Weights of a small transformer language model: vocabulary 1024.
MLP neurons of a small language model. Each row is named by its layer, matrix (gate and up: input weights) and neuron, and shows model dimensions 0-95. Each number is 500 + 25 x the weight over its row's rms, rounded and kept within 0 to 999. Numbers have three digits each. A neuron's up and down rows have the sign that makes its largest values positive.
A block is one neuron, or neurons of one layer that tend to fire together. After each block is what it responds to, as a language model described it from the Wikipedia text at the highest values.

L2.gate57:463466466471540522501539494514555490504467500538510533490489491484486495533513524531485476515521448498497494478535472505532468455491491493476463456503481493516486537515536465487501525518525487509529479513493499496508469447507504472498489529463522473508533566506518512465498517564453516505
L2.up57:489522559498534499487512511512517483464484489517492500493442476511514511544500532522495501500499492508523473476470506537478489533474537494441479458517474492499477535525515461529487511503481500499473520500486504494501438480524488470525491502505473518513522545542455500479501479502479462478
L2.gate117:470468522484510479505547488487472471492476476519513516476474466496535490510502507541495480494492483493531479528561501492491489497483480523487531491462458542525581545526495506481520535489507503491513504509526488522507471488505472498521490520466504475503505480556500467417471487549475512507
L2.up117:524505503523514539502468502465532482443483509481486492550525491507567519537507522499533475514493470517551481486503511493490532518517499489518493460527526483506494436506565520497460490518456503510506468514524500530510507473475478446500512494525552567472479526473512487519462483500482509489
L2.gate234:502531535499472533492481516495445487469496469510505503540525492512448486468429509476492544492542516506531533457512491465499505484494469517483491475515500477473467495477507531515503483540527487454484514526485530477477514536465487483523499496469539466494491456496517455531545521463524497539
L2.up234:497510490483479523477495486470458518506532503548487469447480474498493513520494486512525524521516519491554468538551546531474474435483504486511551500463480559504474535445500482461536495512543502512500502487487460501481500468524513528474471511523480509494491498522492479478522524477499523512
L2.gate351:546566523494476488522498478455481479502498536520487524461479486557481517518489508509522563463493483496466495495497499510489500485504536500482528547469463550496469456517478504482496475532476498502491500466502508516485495483486445545467474502589496476518475477517543547497501464512520546503
L2.up351:487553497499487482503522542476491519489482504514450518505522524499485539458501508479489547483504502519477461479513530498497467483500525468530492540528488479457471478491554486490491501502472524492498453472515501485482455572501501529478495487483491425448513497481475492552477516486535483482
L2.gate566:487456498492523496492479500501507498520508444541496519474513476491532507538460473507534494545498477499537475476527528503442520494486475505485537488464483481513576566520508504496496528491520482520499497497501473481483526474511503491525496543486479557511491476512485479401506502485506489504
L2.up566:508488507492498521513517467524511481513459490482471509515521463519530512523469482562476474527524480529544511505491471485536467518519537492516424490497480487511509494500497495544520491497464535476471487492525485496471475500476505463483505498540511498521516517491482528486470493542459491497
L2.gate849:500506477531513484513556546531488514503488511497498499447485505489515490492503506455529493461453495494509521497523530494509525482495471506502502501497550554483503477526515451510485498477529557499508509533467514514490482481450408532485495481494484526469501481538504489520517519510511516513
L2.up849:536530479496484531474534503459523493434540517488491510524516541509459525463492491463508505491465524516449529516497481492500490515531512517548500525479519507517460492493473513468509515492512523499496508459499481517502544501453429517508508484480549477504514492469502490526493502541524510546
L2.gate960:480442508490515464524541479514489504506496488490519526458497461508580509564507494525494445497498480491485485503533551464498490514485529479496471503470492478540511501528507510476489513482442472500493525493479485532498503494507534460531510515473506520498496509512458492418519485510438500478
L2.up960:490479495464499507501527523534519494507501514482516516467479503540516500549503461502472515493478492514491519508479520482496523522496529525476469486500488458534490497508534486519491510480466473500533465490520497513495497501533501480491505494435508543486533512482473481412560495520454463510
L2.gate963:493500486472508483522490489489517494434470490489498509523486486498524446543524537499521536482516505508554455479546493520506496497467487507499530482551533477527512526487550533530513511507511488501532501508508549505515457530495533465487512504513523480523527538516476507546528467478467449501
L2.up963:516503515510532502532509506477491505475516534505483487475515491504527488560463467489491474502498502480484474481508500482478508509497456497511503513522513446518535522543543497462493507493507544484497536493501501541498504475508577514515494544483507514528477502507501496473521487577492492477
Sentence-final periods and closing ")." in biographical, sports and list text, marking the boundary before the next sentence, as in "(NFL)." and "1979.".

L4.gate26:500498495538495498533531451464481501467496503518542456486539488538545537490470525505517445528501520525515523456499445531507520463483494510476506503488506456551467490511490496543490481485521508473503548475493529503538481494473529487490474489496550534483517459477496503526524477491517500522
L4.up26:496515513513500506476473535487487478513506529506497490492501466490518501527513508480506498491521413495524502481527542473481524505503501493473461494502470513506559504558538511487510508494450463493517533449543533478510524505498481508435482466496448509514503472480498506522477462500528528456
L4.gate64:460437517531497518524515517475511476506467481506524506490443468479572497563474483517519457536502482508531480499506527487485519491482479454510526481530517493543528506524525505494520489474485482495494541461538499485504488481492543461517468490487502514508480507515519488431498484517470503466
L4.up64:467549514506490463508499550495530489469518490497537501497489511506525514506514493524457491532460461459523487528468497493508490528502469498495487561512537499501542495526499572472474512506545492483474467502536501486511533547491495456510493508490486483536512493469513483534521490493497480483
L4.gate174:476466499508513485503485499479500526505543473501481501465463438476532511562483496556503476483525472486545499499517492493499477528487496484516457508457444523507524533552515496495514518493472483521528491491531477520513509470531548517502464541521456517508473489538444476434496494502468530485
L4.up174:484487536505508505513515497510494472484479501536514493464491457498534499493496478522504450521558468469481466520514526489469500456502488516497501502491477505512558520500504494492505532505496492517490499519500489505503505511507497476464492522460534489528507516533488501485494484524509486463
L4.gate364:487473505491508477463476461510538487475545469525485509524485511493505518472516497544499491478514468518460471520527505482498535534473512488497497456478497474497533479495534499559491480515523472480512463464485489489507516517514495533430513487500477577450501530507499546494504537524464510491
L4.up364:498457508462545500442501491458474519506511511516450510496505487499537508536477489516474499512487485522520540489501478569490511480506533529428484495474475459512533498524543500570516505475505480472498537469482499504491455463459515522455486495488490493547486495529503513478518496475473531461
L4.gate631:515462483500504517532529517499508502518518493555480514487545506501524519475509505512468457503511481542538481528501482516498458483511521533500453457505514472545542492568531527492506513464533513445488515470474520524514514503500499492526458514543498497477431491516535482493520461462506524465
L4.up631:496497464458493512519484477494519500480516502538535447486550481521473496481503490468519451492532489489490512518514512477552542532494500471572506511480486458478529509531496535482503518496479536497465526499506474476520494492449501500490525490529521492504512524483494500504494472484434516534
L4.gate641:466446495515535491539452511496482483511478511542483511468457486457538483492527512501528482531533460479488490490525528518481484504480522474455465509469525469495551531545504505536518484473498449540504477478520496531464475470507512484492484516534518515483499477508456476472493495554515506464
L4.up641:436513539493506487475493450482527499543499463510500495486500477485520532510500512559483508478505465503528468486510554489536516523523477476542505492488498477486516541497495504462505490478462497500515485490547501469528492484479445473491505486502501499490513494503493499490478432496515478519
L4.gate763:504534508488502491460468498515501526463500485485479500540457513533447484487531476488497554491491530502488500503478446503510482504494503529492513539476481509468464486436468479505479483500543491529490477521501484493486488496509468508507512517514501460500498516474482512520456565509518454557
L4.up763:476531537521511489485508466516457488487484498508480517502499476496506465513500523466475502482523517508510488513536460525481420502516499516499499550471449508447468515496495461480498493521494505517522482498497467524479502495518427524503527515520511488530493533524517522480472486480493459529
L4.gate901:515478543490475493515527473521552485527493482528453485454496478472552537547487529544516449512463499503539506484472551474459533524491502499515491484514499476504533496488513548489549525485496504485503516495543501531508479471493559465509485494499493526510512457482493483507497485492514504498
L4.up901:465462476494526514520506505492484539511549493521497509444498467512495471545503545538531437501479462459508495476496509479508514504520513510516545495424469503490497532531483500524530505494507516510507493457544498551517511489471518500488496517497462489509489501492470521473530475530488460502
Periods closing sentences in biographical and narrative Wikipedia prose, usually followed by He, The or In; also initial and abbreviation dots (George S., Ph.D.).

L4.gate196:505561517516527468463504533492496543505507541526525489478506547491447517493488521504482522493520530529483525501497468526517483541490529518509508531474473511502489468510500540472481464497461528515492496525497496493493496484453453535443511473509491495523474481468497505559499497502487490518
L4.up196:494466520533485488444474479507485509489521501496490509499486502512507526525520479510497483471491495497509515445496517519502502467495502508490504523475496493535517502495537485475543535502502478559511513557505535514520530466492522548502518495513469505479472514508491464471524469477512517451
L4.gate236:526537486478469481518446489504489499502495549525554474509514545502500453480454543488484515528476497495487494486495506502450539491485453504510470503498523526492450476524506505487478490518562478482509483480496483442524455547466519496488511475497507527525502529515504519525515491493495541557
L4.up236:487502501501487520531451492496463487515497557526569502519521520519544482492500540511461499546508505473499505511498495503461528500465492506536468506502520533535495500528528512435547489505534498474493479515503494519466526490475539523510517483506481515529504501518481497543525509502526548473
L4.gate368:475511531485476544510479512490537487513496525453485516463485529506512462506506507511496455464493544497509484492481451494477480480485479505533469493502486505540534480495503524498494490485485512467481509467516470495537482447551508492493520480555485543493497503511534497565486488501499480496
L4.up368:535519494518490498454454507478520520538526576435472534526515529538507471495496520485494479474476504543468479479511478544523505543530530481511499531549460512481498507512557492484529499504519525517494496505505499497564502474473507521495512521515497518488491512483506516511447499512521494520
L4.gate455:502500479542466514467477447501463471480516532501483517492490512529480488509487485468524504491497515462505486485509464459529456486545437507521536475496507509451492486485478482497476497511490513528502507550522473500513527479481549539480459532435523509494504483494501488452499543529481465567
L4.up455:505486472475476520494529492526494484476478495547468481520520465504485497538474485495515490533545494502528469475557503475511517495492494480544513490501513499489506479525482502494515466477507481474533495551540513489481518505512537508453467502475507490511506462543489495516500503501530493520
L4.gate522:491486477520503538509504477516508482546470494511449511529490525461526485499477508486504462447482440511495510492494542525492479511498483463481512495500501494545557488518502531506463482508466506537527465471480476524547534473556519509488500494484464490475461529486556514506503512502472516531
L4.up522:516530442516500543466448473488514489513469505537483481515509525495490536505501524501444482454474463509473507540482512521488530504483518504477444530497526489536530483530545500494446488485485525511497485493506507538522481447511500489462509451524439522510484521482544518545510445486496503504
L4.gate581:477464499501497512477459489523488517503518508454501517520504480495492488462504474524477513521494467506465509503458486549545468529477518472500485495511460486530517505501526474450481506490499452527536517499490505472510548461490543532522505490463490494549509488488514468513487449491518520479
L4.up581:500469511518477495501487510485491521490525511544475459492551515467547495471574508514497475509510490451527537496482505510493500467541514503546524534468463538481521504519489538492480481453500522506527502411491472514492485523495480538468505475510496499478459463475508485478514487464486527512
L4.gate752:532547501564504463467532550493495484513508524506502503521505531517523523498480519483504498509469475498485499499534481484522525552539477483514491518510497484541499475509518531476513498463487525476526504495505471533521526475478503476529470475477482528525491507533512498566485515503516518523
L4.up752:481545492513474471499500471513475499486501438558509512464481484483495523517569485512485493558478491519480451472531470502500473435530494514509481563506470484530502500473522527534493501480496511510503527479502496498497490486505498510491505502479489515495493515533513525518544518501511501488
L4.gate861:520483488540514527493521503502473491538524521502506487552533497511505521504531489556482500498510455539500506440430508535535518527519494521538503491507494469488529503506521485484466511518543422493516504483469527500485495511545468515491483494513472497511480496484566496479423517497478509509
L4.up861:543550482506503503473485500451527545475538506497474480473523574492478532478508518497487507431494490502487507505487481504450482509496529501508473535483509498518501490491495489467463513467519559498475503503512474547515425509465439503505508470549471492495487516503501515527469496507536472546
Fires on semicolons after foreign names, transliterations or clauses (Кузнецов; born), and on month names after in/on/between before dates (in March 2017); also header breaks and table Party cells.

L8.gate277:525526428519469492519460499514493485479543534510492463523539463488500513452515487528520498498510476466445535489465496494516463532502485494514506524493540485478485520500472514550514535480471531540528503504518500541516558510503497508508507535478508473510504503484510472481467515504540468490
L8.up277:531452492493490478512492511511506469500509471485463468505485509520459506506510545542495546518521441541507550495498470488523498510493548504514499484513499493518473439464501499527544477544471492498496542497482516515496496443495469496486498537540518527479495481512473570527528456493509431534
Mostly semicolons separating list items or clauses (awards lists, citations, "formerly named"), plus mid-word pieces like "able" in Unable, "ous", and "y" in yards.

L8.gate184:517477520458516509490492477519480553518469481496541551495537504485485476502520492531544477523469446503529475463525505460505506528544505500518489490490482480497455508520511538494458489520514530488490531490498474526533508479489521516506517445494492486453516523444459464510523493508479503493
L8.up184:456537446497517543487455528499476494496490536510537442453534499486507503494486510523477515508513488468509525468492514445482496526544533496470462481478509483492489496484499530518501502493493546503519465489571534490507509513466530507481468502497483497498525499505502497506494473511491489497
Mostly sentence-final periods before a new sentence such as "The" or "He", plus mid-word "l"/"ull" pieces as in Although, helicopter, full.

L8.gate992:528478487482491465523549520497482504518543499506543536466502529499483513537525482481505509489480459481493512485473492528532529480485457460441492451530529505489465547496499483507509529502473487487509511507500501511516479464498500498518504510514487542537461469488506466499528505501487510479
L8.up992:502525487488515509500501490501541532517462494473477488471494530491473512525503487524460498505499562488509512525504481512487530484555521512507464507519437504470446452493474483474447504556528517515522466477488526528519427540527462463546501472523525483478521537505538501530455491507540467481
Mostly "the" inside titles and section headings (Friday the 13th, Places along the route), plus table pipes, date hyphens and mid-word pieces like t-r-aded.

L2.gate253:507495495518549497509514480500533471529510508549504510512494511477462500515476513475459492525475472531491457490495519507509472485501471485449492549430510526481540507534499501459488478505522519497466536499478504524501493485472525496481515523489535552514489505522508495507482488498470502514
L2.up253:489476528518506515500497477519489506514480530459461495545495539475475536512514489531458509568526509512490492493532510498470509490482505524488518493467513523510499536540501543463474487450510485546445509493515487537474517448478521509513508490470521453497506496511449495465485509566521501463
L2.gate255:496532530505509460454513468500502504520481506507518496523489526460490557505469519494511481492527498489488468511520463520458535537510530504533463511472462533466535479570491515506510517482495505486469518507534505518492466466528492548485513477497509551497487552482537503542549485475503504490
L2.up255:510518473469540518477521506457497571524523520536445528441525520524502513527491524511476491486461484515466489501501461510479494467477530514493466464467490471489522504532566478463485508448525503479454488474486541547484489515487489503509498495519493496501483518480480556494504501547502510558
L2.gate387:477491536516529525465499510479472523462516471496459512484476542477470533503483485500502455526443495475515515459562518455503525540531487521469454488479535507496497491511518518509476496471511510450489483508497535493522517493481501466472508479502507471526542452489476499542500515497527501467
L2.up387:499524511486513525480499509498485504516519535478456516455461507481512478480521518488484478537484497463528510488507486519507523527561513453500499541481497537507521472469522517528494508499542526476503499532509542516511504499511469488445530485544541462511500485472468499542517503506538518484
L2.gate406:500506480444544485495472537522526495487500492479514515531502471488461492521461533485482517490519504524474474533461526523525502510473512501479474514511514499500454502476517495486501458534521491497478506457515479460500482486505517509497499509480481512490520519563481486496513478527459472467
L2.up406:491492498496477484531528478542520456503490489495506488453481457515534494508485491522530454512501456503518507476491460515497477478502494532499531435446474505517474526497464487509525550542504525513495468475508471486510496481508526524505483510475498484460490489521496530436504521472508516478
L2.gate582:524517559527513509439459495488466516549506495493482540516502533451497488521484467469516458489498499473518519502526553518481520517479542481527454504534531528491524475498536551530495489540488509510503502492499534509498490478482538474514526481470506487507532506459502489528484483525518493478
L2.up582:510516483484498498504499498451478511488491502514451471451522577517525516476467507476513452474456492487493493482532516449493498505512482527502467497512502489472522518536490525490504540485512480478494466480482492505471496536535493519465491471505508477551486480465503530542525492472496521477
L2.gate610:525562541480438559473519524473500499469492556490497503458511513451505504475492506506458471482471528464497488442470485501520522508509458514529490540489498488511504503503477538498517461501509486494492439501506473522534465513526468496528499467504500483476494494471493505524502492534537479536
L2.up610:505497512496528493514479532446482504486508514496498482424505503512527538523492532476468488511498510483509528509498494511497512502486502491489549507521509474474563501549509536443513494467535478491475487520501469519499485526537471463500522443495484537515470532436517494534502482463493492531
L2.gate876:516503522535511475560502472492536484454498464491533508521455522505503477498505498490522493478482496494490513425487497485520491492501435475523485475504507470524487479489465530523516478504489497475510498470529547487490462509474540477520484521528474532531537480537501497517478519451530518514
L2.up876:483517482481491476509508506555485490494488557481474489457484486524465507462512499422534516480462537512518520536476507463525491505499496504512505487511517471510479463482474497483491553527524433465509493495481499495521519503491494509463508522491536489484495461494487485510532519491488497559
L2.gate1019:514495501468532489505519481470524538504462545536531519462508515453509499478511558525448494518492519481503544449507495523443503483486506528540497500495450480488509497493454482499513513487476533511508521468481503474498507489489536494474469464489499475527493540506523491528531510511526515493
L2.up1019:523541513495481530479494494472523504538490518535517475481510505478552526565445532526502446507491506503507480499530566524472515514480493470496489481514522468508546544564535530507495490499498474485499549523494529506480499531503451481495451470492493488498497488516500498575514493476518533513
Dashes, newlines, pipes and semicolons that end one segment before the next: em dashes opening asides, line breaks before "- " list items, en dashes in date ranges (1876–1948).

L2.gate179:482545469503490475494455531433508498502493538506522477518515540532467532437512498485510501471480519523516532461481496480502520527531504496512526508526521498512493467494518509498477486517545541455524502523511493509503477479481472525478463467537564514483513553467503520551526487511505453513
L2.up179:478497509464494465476494502463476484511497552529512499528537498475512489521513491549477466484540465496523482513517472506502531504485507464532479515529443489527486528520501472468512472501507517451490537464542533486498529475508482491491482490505488491512492534475530536518496487513457463483
L2.gate322:513464523527468513482547482506516510494513473505479461551515483517542498514531569530530484498501531498471540461501484576500516496506504501548571478477471513504480525499461502464476515511515485527505509558516524511503526491452526530490509501525481494503479484466514441513506536501513522496
L2.up322:521544502518464497503530524430535537498521525501490501476514523494481542459507487468524506483495514491514492497495515487530498496535494521533484543479483494485481470500442470480463496501484526505478507484510504524509475503477469527509511471538470604501476488493521518562458481579524504530
L2.gate635:468522490442505491521540485538508496532473496474467522473465478535476485548471454513516536509502490516504505521493528479484472455487513515504504449510487557490496522475476467501548551518467445512537471474504510482482464491524532479487490506486492479523509492529483448510521515507491479480
L2.up635:506440513501502461517526485475530469513518476474542508458448436487512482525485505438510461469457484470515483508503488491493520503503473502473537435503535498497558525512510496502504500529521464503509518515497474504493507466495525470535507519463483516543500453548465539457506531506487478518
L2.gate716:484477507495483483529521490506466466477470439504504508484482467496460502513484522453529542524492490464483487497510534507476517509493483477491486449493496553501450542521491481517504507552512440500517497508498491496499541483521585458526496543469530512514498471536484491477510513528459496486
L2.up716:526496502486469510528536515549499481503513450478508491470477493473498510471500471489492535512465509471490549535504515465483508518498490508492495496497488498474480518485468481518506487502505558499515506521500463489470516542525513482505544501473434479519495486504476495461490535525481544489
L2.gate768:501492495503513465519507497547465464479517554525532500530471506488479475481571501493441535497503504495494477510519469542496492456518499524509489428495510474481473533502540517473502496489498482509525496539492520547466489548474479489473499488518516527494534478434465467497522515514506500459
L2.up768:474451489503536510553527480540523483542506482508544504412466440463530486512520497502490526543495503468499541530551537511489477525508516483470517500509513534511484541510522489482506475489501488510476507504484500519496484504504488472511516532481500537537497481519477499454505508538485519508
L2.gate889:538489515508475488533508540508508487486522566561511515508492516496514524505506454505515552471508527498537479506458477512471508478505554505477481510553499478501415503494509489476482475491492511503484489518496519516482493510511480485489486475501467535491486488482552525508477538451543532507
L2.up889:506485517503459511518469521544494455504529527552492542475478500507509514502493484446506559495549513473513465533475515521443519475488489523505533512522521493514480500495486501504499483523512489518532483485488497512468492501513509490494479501511471506500487529451526530532458537500532566487
L2.gate928:499540551505459500489492478528517483497510467528487486543484511513454511484482478474491518506517523482484512506525487512505497503487480515475488489438519498500483515465456507490481540476512519520491499478519478458470496527533487498495465492531491466474507478503477509493509495484519496482
L2.up928:503481471504537487464467491558508481536446486471549471501471468466483471540496497517490539505509515511443549530475504471503497523510512478459523472489468519519514494495498503524523482535519528497511492519484523472497490490561530465530520520446480504497506486559520492488504518490479502490
L2.gate962:467470490537494508559499496497499445501519493491519471436516464478543513513505536519482527515472490494524528479515481549464496488520499487476516506524475512504535489458471514479484518518530450487481514496526539503507508470560489459498532504489447457506496545500523533468481544514491470515
L2.up962:481469505472526484509505541544470508504474456469533486532451481519450459483533496477517558553505535512514529522465506473489505513500464498500569479488474505499475489489493504511462518495486464524516501499488502444495534500501501495512485525457500476511541449528481485457503523518487473492
Semicolons joining two clauses in expository prose, plus split word-openings like sc (scoring, sciences) and des (design).